config.toml
norm_eps = 1e-05
final_lr_fraction = 0.0
dataset = "wikipedia_en"
MLP neurons of a small language model. Each row is named by its layer, matrix (up: input weights) and neuron, and shows model dimensions 592-687. Each number is 128 + 24 x the weight over its row's rms, rounded and kept within 0 to 255. Numbers have three digits each.
A block is one neuron, or neurons of one layer that tend to fire together. After each block is what it responds to, as a language model described it from the Wikipedia text at the highest values.

L2.up25:098133107135108145158133135103149114144095172155135108119131155130114103181092146125128125160126121099166106137103102134148172107130158101176136113104146107160089155104097116182121113149079158164126152116113115143149138158132130137120139154112127122110138141123130097113129154133143126123
L2.up43:080135100141136156146148134133129064155135119132157090119136169098151128130139143167117111133112108127103103143156157141096154145103134123195145117104179100131139142094150120100182133117070146157136154103101138162105167132099127166082126109111155085108107112091123113147142098141142112130
L2.up89:093150128152110168135131150141121103129092118171154149086151143139135139144116115121140143113111115120152124112117102102112161147104133120184105152134173097132094155099134100116118121169078132183137166128108146134129160122130134124107095139099154120117147133144145119156127135130135130152
L2.up138:153120159113160114146167147146119132147120098148136120135096113121118119125137107119120103119143144113119155121076099123158169179143148141142119162115118123136171110108134092163131113090120155113126173125120129165136124158115141086121109119121133154164122148106139176136131155124137086151
L2.up1202:110109143142113150122158153139120134158099131140150194127159131132111130134164128123121139113084112131096080119167140155116152163134162140189132111121101112131064135102137122096118110140080117130173132130129162168133168110116152156124146122092099101138101140121138122140171101105135124101
L2.up1467:097135094122149152166125166092125122129068122120154136091118136154101153130139081122117116147186098134169135108119157161141125118153147106170119156129096134123134137095112133149112142105058133116101135132126132143117149147127123053108110088139154146127101143141113141121133174112147108104
L2.up2002:122137079122149127129137140161139137125073148148122091099125105169117136125121101177100154185145129121111095109111107100130132118137136104118107141145118114119110087061156125154157106103104108098115166151110114116134106143167142104093095143113124162137113143122110146131124150129164105128
L2.up2682:150103101126162136166161122140117100134118135148151115147131128091135120137100152140119118184103112132140108143111082113165169124152152120139100137131096106164123174111125106148132115153112118105155166106133134169114128111123179118100119094122139136113080132123166113145141147087111112137
Infobox field separators

L2.up553:160166112132106110153143140142134132129154177159145145120150113129146115139129195111153191154148117159141128103133115148144116113157148086129114165123114136142120141098150125137190101177163118137125104133155154117119140138131133103132131132134108106161146124139134140119121159166116108110
L2.up1259:121177105123076132143165108105125140144141148161132150111141152123143138131071143142155169147142095134115105114106101111100119124122148103137148149141102136125173151128159085124150109153162107154124119127148122160135158107156131195122126108112116134158098147116128180145127179120148108117
L2.up1642:110127140124131125093159116127128111126136155141149111153142124104111116110111145142092162139128110098129140052129113150090139119149156126130110154138098136146104100082146061134179157128119111108159105129122137113174127107128134128115133158129124148151135162108165151096142171118106110159
L2.up1704:132150073132094137189166175138139139138129178124151151135167123139133104150119165121137103115135098093146122092137124165134135132133147111108142126131135126120128149107195098159139126151138151116123137124109130202125168166152110131112095153152112162169128098075093106133108151159143134112
L2.up1968:136123101138101143200156131139103142120133140146118127138142135110082120116070136112149151157134079117167104131092054099133159147140179092161122134100091138147110151101122123112113101162128132163123129128142122184099133155108142113138117162105115158115072157133109084134137159147108115129
L2.up2027:135129114120093099171151127118140131123111152151147168140143146142097113141037110138116180119145093136146146084105126151102100134120163097172108118110118127095117148090163105120126156152137118164119120147142151198122113151118130139123128133122107160170137104094096138121121128113116133109
L2.up2219:145126074153101114147163151163160102124149141117132128085121113114126171125133151095144153110124080137152095102085132171099162137126133084101123137099113137099083158103184130129105136138106169130107112145131098161155118112112141112108144156107137156132109113127118079145123104102151145127
L2.up2510:092125087127106159124133161129121129145144121117138156138152115132122157123104165099107194164147087135183116105125128126132122138139135082128157171113078121135117158118180049142143171147160136136140130130157154125070158129156149162135134090099109126137108146116131155115141140109141113136
Word after "the"

L5.up211:073152105125074164110138150124106102133120146148121108123106154085167128160159106154145136144162106122118142112139119126134091107107112140167126140109121139110139099130148118119131115153106109130136155175105123149136165138140118188112098132134141105140150156151164132122155162122114131113
L5.up584:098136133138124132103106130145122082113118164148134128138133132133122125106189159131124165089118089157130144155155116203131099101091113155142125127123119088174135115127125131122145116135105111124102171131117139161146129163143157127092082169130171103168139162161130159173129139128153123151
L5.up1378:109122117161038122155162100154125138100065135076098171154158116095162095090142103156139113136114123139111086148121117132151109143146146111161136124106170140088107124144143117088133100132118110129149138130115140159105123131149144153094100146125173155098092141114123172144140127148146095131
L5.up1690:139182125147131124098145157119070061125106117112131120118138155139116163112147110170130111130100132150132139116138141158136116105121119132171112097115148121142165125160122102145123145117141122100167143143069104118141160177117109129122088121134116099134145134136128118166127129196185110100
L5.up1702:111117162147142134146151125094132104160091093194128110101117096092152116119101092123149133113145106093190137107153126132108122138107134103140090155127151168148127142159140115134133177111171133166114122163089129083102126130127106152098141167114108141125113089120127129098129129114108098128
L5.up2070:131091104132148150119139119139136125161086127145124125120178106107161128139081114168114121119158170137073115098124161102138119125132105115154163155124123103163130145126141160104105123119146104114142155113174117148131155116103146139140118066129158122118088118094147098117131121090160123097
L5.up2114:133136155132115152107125112185115117119125135143114110129126149132142139125086081145166133159085173089175093137163144147139111139125139138149137152120145135072115165114120106116103087124113116121150096101117084132127106120126135119102095146101158142172143153124116153146166109113113112138
L5.up2513:132121112141087142154135153117161116161102128144103148151090129153119110096130118124142132129109125099114122162100086173111104162087117146092132144121140122100102169147081114101162134144167086141143132158143122140126136134121133153098143093099138099173148156106141152132131124117127103167
Infobox field separators

L4.up245:126096129119100115124140151141112135135130143132131140119086091130129117156067164119143145168156099133168094155126086130168183142118164107131165158112118116088123141148170127113143098150128121176134097116154140098135142149135132152106125151130165161154084120137136167145112131156162110079
Post-determiner modifiers

L4.up2663:139187135164120129124151100126150079136115141124138160135142164126118137152154101093129074126097122134123118134130146094141110117171111109148116114138179122116120176098129097108111127118120081136147110135138143147128144162116156172128069150147109147122125165139135113157147118200121112122
Infobox field names

L5.up13:106100104112121088118133144175143133115106151110158115133174071111123161142080147132119187151145132191152099102140082144135116163135120074115128169122126119118132142138142097160161122119133113152142099133170107088153111149117133154165110092139132153131107151084127124178150136091143110140
L5.up134:165133140167132122172110118153134112131150137144127123115122140113135113131087161113130138145102077105170109098104120163108141163113133059138120123107093103140120157095153136103148151102161105122136086132156126105112128138127133127105122106097134179157107121126125135146166121135148102113
L5.up350:088130105114127113173116126128127099115137144122154107126119105119128114160098102104151149117112104134151151119113151157126067134121119143113133102133140145146092135119133135104165128137125144119119139107127139172139105183098121135154106129139088120129163142133101142165123128165152100121
L5.up417:153137134121096111147138137150109148135153154148114138106116074118098134122115139123114183135141119126167116140176105141104146147136148106113124157099111099102093160115152112119110112147175128152146101144153118119155108165143127152119147172112140166146128148106131120112139152114115112141
L5.up496:091096132160151077149157144099126112105155107099151132097145126113104141112086082147126137150148099136164111107107089112120177120083133145090108160105141127158131156127133113116126109132107116160143138159106127128090152123158127104145117129129109116136089128128106102134159167098138141142
L5.up985:096077157116121122162121154152161089142143154148128130138127119113142114132062096146072107147142071177149130113141102126086119148116139158137119140125103123126119148123150149114153144161129105186148127128133118180121136135126143146144091105088133120115137101119139108087139141069136067141
L5.up1035:102114120144121074130127136169111103127151154133138150086158152101161152156065132123135157102091088145128112101105074096111138157123130105124107146110070143088110151123117091105130165118161178171122074120125109145141113100120121144127154109146146154135117119122124132133150156123088103122
L5.up1618:173121109129149145144118166139104120140124116146139126115084146165109145106087094126108154163090121122159108139096143125129150176104159113117104177136121115128142167091122145116183126133167152138098102144137088152153119147110102123110130166139140140135161093080136135156148170101156134127
Head after "the"